config.toml
n_layer = 15
d_model = 160
n_head = 2
n_kv_head = 2
head_dim = 64
d_mlp = 960
vocab_size = 5002
activation = "geglu"
norm = "layernorm"
norm_place = "pre"
norm_eps = 1e-05
positions = "rope"
rope_base = 10000.0
rope_fraction = 1.0
qk_norm = true
attn_scale = 0.125
bias = "none"
tie_embeddings = true
parallel_block = false
init = "orth"
init_std_qkv = 0.0613
init_std_o = 0.0686
init_std_up = 0.0613
init_std_down = 0.025
optimizer = "muon_variant"
lr = 0.0121
lr_mult_o = 0.628
lr_mult_down = 0.7
beta1 = 0.95
lr_head = 0.00833
grad_clip = 1.0
warmup_steps = 0
schedule = "wsd"
decay_fraction = 0.643
decay_shape = "pow"
final_lr_fraction = 0.0
batch_tokens = 32768
seq_len = 512
doc_mask = true
train_tokens = 400100000
steps = 12211
dataset = "wikipedia_en"
MLP neurons of a small language model. Each row is named by its layer, matrix (gate and up: input weights) and neuron, and shows model dimensions 64-127. Each number is 128 + 32 x the weight over its row's rms, rounded and kept within 0 to 255. A neuron's up and down rows have the sign that makes its largest values positive.
After each neuron's rows, "fires after" lists the tokens most often just before its 100 highest values on Wikipedia text that the model never trained on.

L11.gate222 [174 171 104 143 123 126 185 116 150 160 100 116 159 114 165 152 123  97 109 131  70 112 103 112 128 169 150 208 186 111 102 100 140 131 113 134 171 104 183  77 176 123 144 107  91 145 100 121 108 174 139 136 128 135  98 110  84 168 137 152 165  65 122 114]
L11.up222 [156 125 243 140 116 102 147 100 166  89 118 184 155 108  90  32 141 134 126 108 164  81 151 146  71 134  78 103  99 113 112 134 142 146 107 117 112 158 139 117 118 158  89 114 153 102 154 101 123 159 174  58 116 137 135  80 152 135 139 122 126 160  82 120]
fires after: "\n", "==="

L4.gate723 [148 111 106 193 168 125 153 117 171 116 206 167 160 152 129  72 174 138 192  77 113 146 144 144 112 103 116 152  96 109  75 134  71 112 128 110 169 146 129  71 174 156 111 152 119  53 123 145 127 123 110 109  92 146 128 126 142 140 160 124 101 134 106 172]
L4.up723 [ 90 101 117 123 125 135 134 111 141 156 145 201 123 184 106 102 126 126 159 139 157 122 110  45 133 165 145 165 143 141 135 156 140 112 123 113 139 190  72 199 172 180 117 186  85 152 140 150 150 113 138  96 129 155 159 154 177 116 173 121 156  79 129 157]
fires after: " M", " imp", " m", " J", "M", " f"

L2.gate782 [139 102 138 117 126 130 145 122 134 110 116 122 148 135 238 151 118 168 118 145 147 116  96  78 154  91 124  89 108 118  94 143 141 112  55  86 183 162 120 123  96 148 142 149  74 142 142 122  89 136  92 121  97 118 140 108 115 148 186  88 128  96  92 150]
L2.up782 [134 100 143  79 120 121 192 109 161 127 156 130 116 102 117 181 181 130 150 142 198 124 101 153 143 124 162 176 163 182 109 145 116 113 162 126 147 147 112 161 113 160 124 132  89 116 125 146 135 114  98 128 116 120  79 118  51 144 100 128 127  91 101 129]
fires after: " g", " b", " t", " G", " M"

L5.gate508 [150 139 107 106 145 132 126 141 160 135 102 130 118 110 175 132 123 148  93 134 143 139 118 147 158 128  93 150 167 116 164 146 176 141 142 164 153 173 151  84 143 137 150  92  63 177 126 130 146 119 145  78 101 118 136  90 131 154  92 212 135 131 136 115]
L5.up508 [153 140 125 155  88 106 137 175 146 145 152 152  91 117 129  88 188 113 156 139 103 142 114 125 181 117 178 140 115 156 173 113 158 191 112 190 122 143 154 191 159 146 134  87  74 128 102 104 160 132 180 100 123 107 119 130 136 143 147 151  86 115 192 130]
fires after: " Comp", " comp", "asc", "c", "av"

L4.gate282 [180 101 185 145  69 130 137 167 142  83 157 138 114 118 145 191 100 139 116 192  84 118  89 123 151 115 162 154 114 107  97 107 115 171  81 132 131 159 194 140 157 104  92  95 120 109  36 100 147 141 112  86  62 157 152 126 134 125 128 147 156  98 159 149]
L4.up282 [135 118 131 123 144 144 149 158 134 138  82 141 114  80 110 124  91 154 148 154 182 163 122  61 141 112 160 113 112 117 181 123 151 113  82 149 179 120 114  95 103 110  73 128 154  98 135 108 126 112 190 185 114 160 131 117  59 140 102 139 190 131 170  96]
fires after: "\n", " L", " ren", "-L", "1"

L4.gate81 [ 93 151 124 149 103  96 161 114 122 154 145 143 122 118  61 143 175 105 119 112 142 172 142 132 159 166  88 133 147  84 154  77 218 146 171 131 124 124  66 104  38 128  75 115  96 123 136 125 111 113 109 165 125 119 125  92 143 184 132 132 141 140 161  62]
L4.up81 [110 112 103  78 148  90 154  55 103 146 153 128  76 110  90 113 105 200  81  88 119 174 121 153  97  91  97 159 128 121 172 169 146 169 109 154 167 164  81 156 104  73 103 180 129 150 136 128 129 100  94 114 163 126 139 144  40 141 139 142 111 111 114 154]
fires after: "\n"

L8.gate628 [155 130 124 170 173 119 160 121  68 174  89 131 131 146 108 110 159 197 125 124 114 118  71  58 143  95  95 154  92 148 183 132 155 138 144 186 169 195 120  32 127 159 134  86  72 140  97 185 106 132  85 188  67 154 161 141 107  95 161 148 183 137 175 155]
L8.up628 [117 176 114 132 115 112 128 127  96 144  99  68 167 139 115 138 150 162 148 154 117 165 105  31 145  58 152 156 145 153 145 182 163  78 218 118 128 166  96  97  98  95 171 136 102 166 131 111 111 150  86 144 115 198 102 127 178 132 122 185 134  87 111  97]
fires after: "\n"

L2.gate667 [151 125 150 123 136 152 153 186 120 101 117 119  91 104  46 129  81 115 176 135 139 155 190 114 102 129 123 115 117  73 132 211  97 132 158 111 172 152 122 203 118 137  78 156 134 147 133 172 163 122 119 110  99 124  88 132 140 149  95 143 101 152 148 136]
L2.up667 [187 135 151  99  97 142 113 105 126 124 106 104  91  95 115 165 104 162 151 164 133 155 174 143 111  94 107  94 183 132 131 127 113 151 189 164  70 163 146  77 144 163 121 122 145 171 118 107 128 166 135 174 146 174 113 136  75 127 180  88 124 134 224 120]
fires after: " L", " l", " S", " R", "L"

L2.gate290 [109 108 161 108 156 136 120  74 115 197 113 182 178 106 183 149 103 164  88  71 118 137 154 107 150 125 129 185  74 163 162 108 153 140 127  87 192 109 115 183 153  41 140 129 116 118 131 115 130 110 160 157 143  44  95 104 125 139 126 132  66 173 134 156]
L2.up290 [134 198  88 112 132 137 141 126 149  84 139 121  99  96 152 139 110 131 101  90 111 182 126 124 139 104 102 142  59 138 117  83 155 156 142 170 128 143 171 145 112  88 211 138 149 144 145 148 176 155 129 132 152 137 151 148 152 126  59 130 142 173 186 161]
fires after: " d", " al", " n", " (d", "oc", " D"

L3.gate466 [ 82 148 161 144 150 147 129 181 140 160 168  91 152 132  98 105 118  63 141  81 172 127 145 162 138 105  60 101 173  68  86 121 137 142 119 123 116  52  89 186 119 144 151 114 105 151 143  82 130 209 158  87  98  93 124  65 129 136 147  80 191 178  79 197]
L3.up466 [156 101  71 149 132  98  94 119 158 129 148  98 134 137 107 116 131 211 122 144 160  99 119 191 161  98 109 174 134 112 147 116 101 152  48  74 140 124 104 152  90 146 133 203  95  90 147  72 145  93 175 169 108 123 193 161 130 134 163 122 139 149  93 138]
fires after: " Ch", " V", "V", " am", " acc"

L7.gate834 [ 69  79 160  95 124 136 146 137 167  92 167 180 156 164 124 107 167 144  81 143 156  94 135 170 156 127 187  90 150 146 186 143 109  72 129 149 164 159 119  92 116 135 142 136  50  92  86 143 116 152  98 171 188 138 121 133  87 168 131 110 161  84 125 108]
L7.up834 [109 221 110 114 119 100  89 139 168 103 125  97 138  90 112 122  96 109 155 154 116  82  78 143  82 157  86 164  54 173 103 101 134 161 105 152 144 122 166 128 104 147 160 123 195  81 149 154  59 139  90 197 125 114  95  96 102 134 171 131  73 109 141 108]
fires after: " p", " f", " P", " F", " Cor", " t"

L5.gate3 [142 143 103 205  73 129 180 151 123 123  57 164 144  91  92 134 203 121 141 124 123 149  85 149 208 124 135 111 193  73 114 122  93 167 170 142 145 123  34 130 141 101 106 129  74 109 106 102 169 130 106 130 139 165 133 103 152 131 156 130 104  97 155 125]
L5.up3 [116 164 103 120 115 177  85  94 146  78  98  59 157 127 120 117  83 193 110 165 134 150 115  83 103  79 155 158 109 100 161 162 112 168 135 103 193 109  88 100  76 107  94 101 133 160 104 136  90 117 179 103 173 131 120  77 114  64 138 141 151 109 109 147]
fires after: "\n", "===", " \""

L5.gate267 [132 136 113 137 143 125 171  49 155 106 151 112 103 132 106 149 130 125 156 166 139 162 116 147 107 107 139 111 130 162  92 127 121 194 194 125 101  67 150 102 125 131  81 120  89  92 120 113 109 131 129 121 141  92 146 165 188 106 137 145  92  66 177 135]
L5.up267 [237 108 162 114 171 127 142 130  77  70 137 111  92 119  96 114 137  96 100 135 149 121 180 124 140 120 120 159 123 136 124 120 140  99 132 151 173 173 193  82 183  98 118 130 148 139  93  85 182 137  61 113 140 101 145  99  72 108 132  97 113  98 148 110]
fires after: "\n", " named", " Le", " =="

L2.gate303 [185  87 140 102 188 139 156  45  99 138 210  99 131  99 155  94 106 159  69 127  74 139 120 141 161 141  79 115 176 116 123 164 154 128 121 151 147 112 114 121  66 158 136 124 144 105 142  93  60  84 106 116 105  93 146  98 139 120 143  76 174 125 109 178]
L2.up303 [188 116 174 144 114 129 139 131 101 146 130 105 155 177 123  81 100 116 125 194 133  91 131 140 135  94 134 104 168 148 112 121 127 115 176 130 174 131 124 205 157 149 129 106 158 109 157 116  98 107 193  74  68 106 161 123 114 149  57 156 142 147 127 131]
fires after: " g", " G", " gr", "re", " colle"

L2.gate796 [156 127 108 125  81 165 155 152 110  81 161 125  58  89 132 104 131  97 149  98 150 137 228 115 119 116 130 110  88 112  85 121 153  62 181 137 155 150  85 153 110 148  89 147 187 104 116 125 139 160 113 107 148 126 151 190 168 164 140  80 211 162 136 170]
L2.up796 [177  83 113 100  87 140 113 129 116 131  78 123 118 179 154 161  92 130  85 127 199 184 172 109 122  96 157  16  59 113 119 114 141  50 129 176 143 147  83 108  99 127  84 124 178 110 108 149 112  93 113 124 148 133 124 137  83  93 103 193 189  98 122 101]
fires after: " M", "M", " m", " L", "-L", "-"

L4.gate436 [109 127 167 101 118 110 181 176 111  90 150 152 211 106 103 114 118  82  86 124  96 124 147 152 135 127  78 105 121  70 115  83 122 189 100 120 159 102 117 101 133 147  83 175 122 109 107 129 139 109 128 109 181 164 158 180  59 162 135 148  82  97 118 100]
L4.up436 [146 152 135 131  87  67 157 160  65 133 102 132 109  62  63 144 102 100 182 157 120 121 167 168 100 154  85 155 150 136 106 138 132 156  84  85 145 122 104  78  90 139  86 111 123  90 177 122 132 196 101  81 148 140 128 145 108 155 144 123 147 166 190 138]
fires after: " H", " sc", " G", " p", " Gold"

L2.gate302 [ 93  93 122  38 126  92 127 141 152 154 154 134 143 119 103 126 150 156 107 106  69 181 117 131  62 141 101 127  87 120 136 158 126  73 103  85 122  56 147 105 111 159 184 124 112 122  74 149 112  72  88 110 119 128 151  73 108 162  99 148 140  97 176 163]
L2.up302 [120 105 186 173  31 135 147 188 130  95 125 142 141 140 151  71 142 104 148  86  75 109  74 146 174  73 122 108 127 137 193 107 101 138  44  73 120 134 177 122 141  84 148 143 135 123 125 143 154 154 106 114 171 136 205 120 101 131  96 124 186 117  94  99]
fires after: " D", " R", " J", " L", " N"

L4.gate854 [118 137 106 119 118 104 193 143  78  73 110 142 115  94 118 108  84 118 111 180 119 169 169 134  88 116 112 168 112 147 111 156  87  90 138 135 128 194  95 114  64 163 154 142  94 137 191  96 191 157 191 116 186 151 196 135 121 110 131 192  97 221 126 130]
L4.up854 [144 137 160 137 145 141 136 187 167  61 108 113 143 100 127 127 172 156 149 147 159 148 163 141 154 172 129 119 204 143 127 118  68 140 121 101 137 117 137  86 116 154 115 176 158 163 138 172  92  94  62 139 169 118 134 157  83 131 101 137 145 101  87 123]
fires after: " N", " g", " G", " (N", "N", "-"

L5.gate380 [117  75 125 128  93 104 143 100 131 100 154 139 114 122 140  92 139  91 109 135 149 137  84 118  95 158 153 117  83 142 141  92 150 142 138 112 130  99  86 107 155 157 124 144 126  53 163  83  83  85 123  85 123 156 150 139 134 155 109 142 135 157 146 127]
L5.up380 [160  74 185 152 126 161 113 116 133 155 192 177 165 141 105 112 163 115 145 140  95  86 115  96 167 146 105 148  83 125 127 161 120 144 103 132 174  76 125 116  81 140 111 108 142 120  88 128 148 151  95 121 117 144 122 135  91  54 114  99 228 118  43 112]
fires after: "\n"

L5.gate849 [ 69  49 154 103 101 129 117  91 136 134 100  87 125 180 166 106 113 202 110  98  84 100 150 132 134 146 122 130 150 144 106  60  89 139  64 132 101 129 202 119  99 123  96 183  56 108  43 120 110 112 151 101 126 148  90  91 207  78 130 157 135 162 122 116]
L5.up849 [ 74 133 138 140 121  90 143  79 113 118 163  88  85 162 118  77  56  94 104 208 133 126 128 129  86 142 121 126 123 116 104 134  99 173 143 148  70 115 134 141 135 138 171 151 139 188 144 150  64 126  69 134  89 118 102 109  85 114 181 135 126  62 116 190]
fires after: " 0", " CO", " 2", " ", " Her"

L2.gate435 [172  94  85 126 152 170  78 112  86  67 100 121 127 102 135 123  92 161  96 137 123 129 146 116 126 103 103 151 126 172 127 113 140  88  86  74 140 104 112 179  77 163 168 135  75 141 110 136 110 111 114  50 123  78 104  51  52 118 149 107 149 149 152 130]
L2.up435 [140 162 164 154 147 124 150 120 105 131 102  92 113 104 103 169 130 127 160 161  92 169 121 110 162  65 147 169 138 125 182 151  86  90 172  62 171 175 120 121 157 157 141  88 151 102 124 106 144 132 110 164 106 171 114 115  81 156 170  90 123 109 143  94]
fires after: " L", "L", " l", "\n", "-L"

L7.gate427 [104  84 152 117 129 168 115 140 119 120 152  83  95 100 119 129 165 112  37 181 171 171 158 124 133  96 134 123 156  96 126 133  81  82 162  86 109 135 100 116 128 156 141 157  69 133 145  92 117 112 131  72 134 194 161  89 118 189 138 107  62 150 125 145]
L7.up427 [169 174 140 124 137 106  89 177 133 123  17  99 105 156 130  48 154  92 145 116 141 128 141 162 208  78 127 147  68 118 128 100 150 113 147 103 142 112  95 144  73 123 143 107 127 113  91 138 114 154  86 139 117 175 118 146  77 119 123 132  70 113 182  95]
fires after: " B", " l", " L", " P", "\n", " p"

L7.gate518 [130 126 118 146 110 128 136 143 118 106 104  99 138 186 162 111 127 104 177  77 139 137 116  65 148 101  61 104 153  80 141 135 145 120 164 121 110 141 122 120 116 140 102 140  78 135 130  91  96  23 128  81 144 111 164 110 122 114 119 128 144 152 106 181]
L7.up518 [116 127 106 136 157 120 149 116 110 159 195 120 131 138 138  84 171 177 171 165 117  77 169 133  80 108  85 147 110 127 182 100 124 168 134 134  85 179 108 130 115 127  87 131  70 147 174 180 119  93 172  94 172 145 132 154 137 152 107 154 157 145  84  85]
fires after: "\n", " v", " V"

L2.gate369 [143  74 169 121 107  84 111 143 124 172 115 113  93 131 137  40 190 175 103 199 120  79 131 151  66 100  89 108 104  68 165 111 134 129 168 118  86 139 149 126  75 133 147 114  94 123 137 140 144 152 168 101  99 150 132 164 175 155  80 115 133 151 113 159]
L2.up369 [118 132 146 119 126  82 128 102 114 105 105 117 138 136  89 123  98  84  70 149  81 154  85  93 123 153 155 132 134  62 140 147 124 113 169 104 133 188  92  81 109 157 123 143 114  74  71  95  78  86  97  91 122 137 169 100 125 138  96 166 118 119 113 140]
fires after: " H", " Z", " S", " h", " L", "old"

L11.gate560 [110 158  99 126 150 136  88 143 161  90  99  71 142  97 227 111 121 157 178  96  85 104 143 105 117 186 131 170 155 124 166 117  95  82 161 134 169 180 108  91 118 144 156 138 102 122 112 185 140 163 153 143 142 167  64 177 126 101 189 121 104 116 114 130]
L11.up560 [132 173 131 197 129  86 151 109 124  86 173 129 130 147 143 147 128 122 183 179  89 131 119 152  87  78  94  86 107  98 132  82 154 116 137 149 108 160 104 100  86  82  83 101 192  93  94 114 127 125 171 101 154 104  67 180 184 176 153  81 193 112 112  65]
fires after: " in", " the", " a", " New"

L8.gate238 [136 141 172 152 102 156 174 108  90 189  68 129 107 151 115 107 158 149 125 133 167 173  79 106 185 143 187 167 104 149 130 115 181 121  74 140 117 184  46  92 159 137 150 136  92 104 154 132 182 174 168 121 116 168 129  73 154 178 141 158 108 142 116 113]
L8.up238 [ 61 114 139 108  96 127 104 103  73 119 157  97 132 112 135 108 106 130 126 143  77 130 150 162 128 187 160 200 149 117 100 122 144 154 117 147 132 167 131 152  80 166 149 100 153 146 208  44 178 126 113 154 111 122 102 110 104 134 115 135 121  43 119  80]
fires after: "\n", " t", ".", "b"

L2.gate105 [157  91 201  82 151 167  51 162 121 130 141 118 123 102 109 102 142 147 140 158 141 107 163 109 102 157 114 183 102 113 141 194 114 163 167  47 164 131 140 105 152 128 130 140 111 109 100 124  78 119 106 122 124  69 111 122 137 135 159 108 122 151 208 135]
L2.up105 [147 121 101 170 106 121 134 183 159 179  57  86 139 131 111 115 141 116  66 133 171 125  77 118 142 119 117 135 156 136 206 153 150 140 109  86 105 188 166 141 182 168 194  68 119 207  89 126 129 155 174 137 155 129 165 111  46 139 123 148 152 139 169 111]
fires after: " L", "L", " B", " R", " Re"

L2.gate686 [185 104  90 140 115 122 120 147 167 162 156 169 176  62 131 119 114 163 131  66 178 120 200 137  97 156 130 118 119  85 113 108 171 117 140 100 132  99 145 137 136 143  85 167  71  85  79 147 112 149 165 120 101 130 107 140 125 123 108 148  69 126 100 183]
L2.up686 [102  74 189 112 213 132 133 177 136 115 125 117 136 161 138 101 134 160 143 144 152 105  99 111 170 127 135  66 160 122 121 150 170 109  93 125 142 136 163 158 117  81 124 121  89 179  98 191 166 143 102  98 136 123 106 112 107 147 173 113 129 110 102 164]
fires after: " Ch", " M", " P", " p", " B", " m"

L11.gate173 [110 163 127 163 132 108 141  74  92 128 116  70 136 164 125  55 124 168 168 113 108  90 161 149 164 127 119 134 116 134 116 165 143  76 143 117 107 142 131  25 118 109 115  69 123 125 147 122 102 134 111 103 172 134 123 171 180 124 160 167 131 113 117 127]
L11.up173 [ 86 139 106 115 136 160 172 158 167 177 176 128 121 156 142 104 148 110 111 136 133 125 150 118 153 171 115 160 119  97 194 135  87 191 134 134 117 164 139 145  89 129  69  88 142 130 139 117 135 103 141 127 138 160 141 119 186 140 134 136 203 146 114 152]
fires after: "\n", " ==", "===", "==", " career=="

L5.gate429 [111 195 167 154 160  98  97 121 112 126 107 145 146  81  99 111 110 116 175  96 141 110 108 125  56  93 146 122 137 113 168 118 184 126 135 156 111 165 134 126 208 241 107 149 143  89 134 109 154 114 126 147  67 173 127 117  85  83  65 131 106 104 146 101]
L5.up429 [129 157 140 187 110 105 168 116 120 102 121  77 135 111  92 128  71 147 148 119 165 107 136 159 124 178 128 142 147 128 172 102 161 228 110 119 174 150 168 114 145 153 164 157 117 155 132 110 133 121 111 105  85 129 112  97  49 112 144 196 176  86 108 119]
fires after: "\n", "sc", ".", "s."

L2.gate388 [ 84 151 160 107 110 135 150 114 115 101 121 173 158 173 160 167  97 161 195 145 112 148 129 145 142 151 176 168  93 124 121 157 142  70  74 111 142 188 174  93 151  93 139 147 100 141  90  30 130 187  66 118 164 171 161 164  79 102 131 105 153 164 122  93]
L2.up388 [ 80 163 139  81 147  90 199 123 195 170 100 194 127 189 159 155 117 201 178 202 155 105 197 153 177 165  73 110  80 109  68 171  88 118 144 105 175 126 149 126  81 130 175 168  94 102 127 111  94 141  65 171 172  93  95 118 117 105  97 153 167 157 111 107]
fires after: " d", " G", " t", " D", " g", " T"

L2.gate617 [133 101 110 116 140 181 202  88 148 126 171  72  60 108 132 137 126 128 123 124 154  91 111 117 135 131 131 126 169 160 143 105  97  99 141 149  97 172 112 108 133 178 147 110 140 101 121 152 129 106 130 120 144 140 155 125 166 156 150 101 176  67 146 123]
L2.up617 [138 163 169 104 133 180 103 176 125 136 126  92 134  84 133 106 157 146 162 169 168  95 138 150 122 100 126 138 103  78  95  77 127 148 130 115 155 149 186 175 125 107 154 156 133 101  61  88 139  98 154 157 120 195 159 128  67 135 185 118 132 145 132  71]
fires after: " f", " F", "f", "F"

L7.gate631 [ 90 124 111 155 152 103 146 154 129 150 150  64 134 122 108  87  85 115  61 144  98 148 103 107 158 161 147  89 207 137 163 135 106 124 147 163 114 113 139 159  96  78 107 137 100 137 134 171 129  99 126 178 181 109 173 111  86 131 134 129 171 145  95 138]
L7.up631 [ 96 100 128 152 196  98  99 133 108 135 128 190 161 138 147 136 155  40 173  56 131 129 169  81 132 122 122 105  92  91  77 140 113 145 125 160 109 159 131  83 130 143 130 136 131  93 117 123 101 124 155 114 148 105  98 151 147 166 115 122  84 146 107 118]
fires after: "ai", "t", "ct", "ue", "e", "ure"

L3.gate715 [ 66 176  65 116 182 123 113  95 130 132 134 146  88 174 109  89 161 124 136 149 112  88 135 121 126 101  69 120 143 136 162 127  95  80 177 125 125 132 106 113  89 131 121 131 157 145 108 147 130  89  72 104  72 166 150 156 171 131 131 169 184 111 151  98]
L3.up715 [121 110 123 101 138 131 151 126 161  67 148  68 136 121 104 169 127 139 142 173 116  78 180  49 110 149 212 157  49 148 158 161 109 132 158 112 155 228 131 167 133 141 166 114 103 176 151 160 127  90  89 124 104 149 114 160 147 126 157 157 140 135 143 135]
fires after: "\n", " B", " G", " se", " pre"

L2.gate502 [127  72 119  99 110 152 146 128 122 141 148 130 138 146 142  40 113 184 130 142  88  98 165 103 171 105 116  77  96 107  62 138 164  95 137 109 196 157 124  62 145 116 125  51  81 123 134  86  87 102 150 133 122 101  65  90  79 134 117 114 122  74  83 185]
L2.up502 [134  94 104  97 132 176 119 156 108 131 153 164  86 149 116 134 135 116 156 147 159 161 103 141 128  94 165  89 109 202 115 105 129  80 136  98 151 115 125 167 135 171 122 120  71 146 147 199 127 111 105 121 107 129 185  80 130 149 143 132 173 107 183 224]
fires after: " b", " m", " M", " Bas", " B", "h"

L4.gate389 [ 84  96 161  80 148 172 111 109 134 156 127 156 213 147  93 123 121 182 193  64 146 135 108  56 138 141 145 136 110  91 122 146 121 206  92 109 130 135 127 108  74 116 169  97 140 168 119 145 130 133  60 107 129 135 158 155  62 110 175 108 144 114  94 176]
L4.up389 [129 102 104 163 167 107 130 178 119 140 105  90 145 172 172 110 168 151 100  35 104  87 127  86  92 137 113 199 108 130 138 117 190 185 133 159  99 123 113 116 111 113  95 131 154 133 134 162  96  80 121 118 157 155 127 178 137 124  86 137 146 109 205  53]
fires after: "\n", "'", " 2022"

L11.gate896 [160 183 119 192 106 156  89 107 108  99 116  74 161 182 111 112 100 118 145 190  66 101 119  68 156 143 113 113 166 146 150 127 183 112 141 176 167 125 189 152  94  72 108 103 125 100 112  92 117 110 106 127 166 128 168 172  83 160 193 147 124 127  83 113]
L11.up896 [185 107 145  99 150 148 174 123 141  78  93 169 144  93  59 135 129 112  78  87 158 109  98  99 160 106 124 113 151 126  80 196  73 110 139 116 131 137 159 121 163 144 138  83 167 130 176 111 148  89 210 129 131 125 139 128 139 136 147 169 142  93 133 149]
fires after: "==", "s==", " ==", "\n", ":", "==="

L2.gate935 [147 119 109 125 146 102 156  68 124 112 151 122  92 120 127 126 120 158 123 136  93 128 154  98 138 114  54 172 143 154 104 141 186 135 106 126 101 119 122 126  80 148  99 175 104  61 117 138 153  85  88 165 173  89 113 108 116 139 130 119  83 117 208 118]
L2.up935 [128 121 133  97 129 132 156 151 118 166 151 138 142 159  81 145 120 165 127 112  47 123 146 137 130 110 100 211 114 137 164 192 124 148 141  94 124 144 143 133 158 211 108 123 142 118 122 152 137 121 150 171 105 129 145 131  89 125 112 104  99 197 148 145]
fires after: " L", "L", " l", " g", " G", "==L"

L2.gate777 [143 111 117 138  84 216 113 123 142 151 171 130  92  38 128 114 166 155 114 128 111 146 150  82 168 110  79 119 129 169 165 170 160 114 106 140 122  58 220 165 139 155 143 117  74 119  87 129 148 115  65 166 169 138 175 104 148  79 154 100  77 161 117 140]
L2.up777 [105 110 174 100 164 114 106 148 100 161 106 115 125 132  73 148 154 170 130 123 161 104 167 121 138 110 114 156 121 130 102 122 121 117  70 110 175 151 190 207 133 158 100  96  94 142 176 166 150 153  64 173 186 100 100  78 123 165 115 168 131 116 107 166]
fires after: " M", " m", " B", "L", " l", " b"

L4.gate322 [102 138 133 127 158  77 190 122 154 144  60 137 142  88 121 140 186 138 139 109 141 124 113 106 120 183  48 182 121 157 147 130 144 173 142 136  77 155  90 129 102 118 186 120  84 135 117 161 152 104 153 129 188 190 114 117 128 159  56 138 128 146 154  98]
L4.up322 [ 90 114 107 133 179 104 137 136  73 148  84  89 114 126 197 159 167  93 136 176  70 179 110 108 141 114  92 138  96 145 110  95 164 174 163 163 157 140  90  97 167  90 132 189 125 150 140 129 143 126 129 135 175 144  94  98 183 138  83 105 136 154 136 115]
fires after: " (", " s", "-", " w", " S", " N"

L4.gate811 [131 103 150 196 112 137 138 119 153 123 200 132 158 122  56 124 136 167 125 126 158 116 128 145 147 133 162 150 153 175  96 124 130 149  89 140 133  70 142  84 106 175 116  79 173  83 134 160  84 128 150  85 144 165 126 118  78 117 130 192 103 172 134 181]
L4.up811 [163  88  87 198 116 114 116 114 107 149 171  95 137  57 114  97  89 111 170 166 125  78 164  94  80 146 120 129 139 128 139 128 154 122 102  84 156  81 160 127 185 101  96  92 164  87 138  48 149 146 134 103 140  86 145  61 122  51 103  78 154 127 119 184]
fires after: "\n"

L7.gate104 [139 136  71 107 125 149 115  93 111  86 109  86 108 139 137  84 133 136 128 152 137 114 161 153  91 163  50 179 120 167 102 138 149 122 101 123 183 129 168 129 127 127 102 176 129 114 145 155 174 115 108 128 192 116 130 145  98 140 135 133 132 118 149  93]
L7.up104 [129 204 132 145 128  93 114 130 144  91 171 156 141 180  91 150 182 144 141 131 132  81 145 120 129  90  47 145 146 177  92  73 135  95 128 143 102 142 151 104 110 136 167 171 138  87 119 164 111 174 147 109 150 129 134 159 147  97 156 233 121  84 115 101]
fires after: " a", " the", " his", " The", " an", "\n"

L4.gate207 [ 89 106 103  78 126 108 133 101 115  94 101 148 162 169 135 179 153 105 112 110  67 145 155  70  86 121 145 124  82  49 118 171 157 181 152 131  92 150 109 100 146 159  90 202 200 112  96 115 125 123 124 126 104 115 112 155 108  82 139 127 141 119 151  89]
L4.up207 [102 125 118  98 158 142 134 130 132 121  79 118 129 115 153 147 111 165 124 174  84  96  98  72 128 220 156 118  81  83 151 130  96 118 145 147 128 126 107 121 144  93  86 146 129 164  97  98  76 105  76 149 106 128 158 127 125 129 133 166 154  54 144 164]
fires after: "\n", " G", "g", "ak", " Y", "S"

L2.gate642 [132 131 132 135  96  47 128 116 208 107 147 116 171  86 128 123 212 133 115 142 116 153 143 130 124 162 158 201 113 127 144 113 148 147  84  52 146  95 168 126 103  99 130  71  66  96  57  90 181 144 209 105  89 165 128  76 102 127  71 214 164 123 138  80]
L2.up642 [146 189  75 113 117 112 130 131 158 133 160 144 108  80 132 165 163 118  85 106  75 217 145 151  71 135 108 113  99 128 117 120  61 146  52  95 112 141 141 110 137 116 200 129 124 110  67 150 214 154 147 109 149  99  83 106 145 101 159 122 128 114 142  74]
fires after: " D", " d", " N", "-", " c"

L11.gate538 [150 139 121 182 112 125 154 131 133 135 184 157 141 115 131 108 148 120 140 141 154 157 136 110 193  96 157 129 142 119 163 170 140 171 140 145 182 112 180 114 151 166  93  87 118 144  99 157 151 189 130 128 203 158 108 142 151  98 151 222 163 172 119 151]
L11.up538 [174 153 188 169 127 163  75 178 132  89 184  83 125 146 111 116 135 147 214 161  65 147 137  79 112 119 154 153 164 182 133 170 107 171 100 158 133 148 149 148 130  99 139  99 155 152 154 160 131 136  70 130 159 155 142 141 114 106 100 160 116 145 144 198]
fires after: "\n"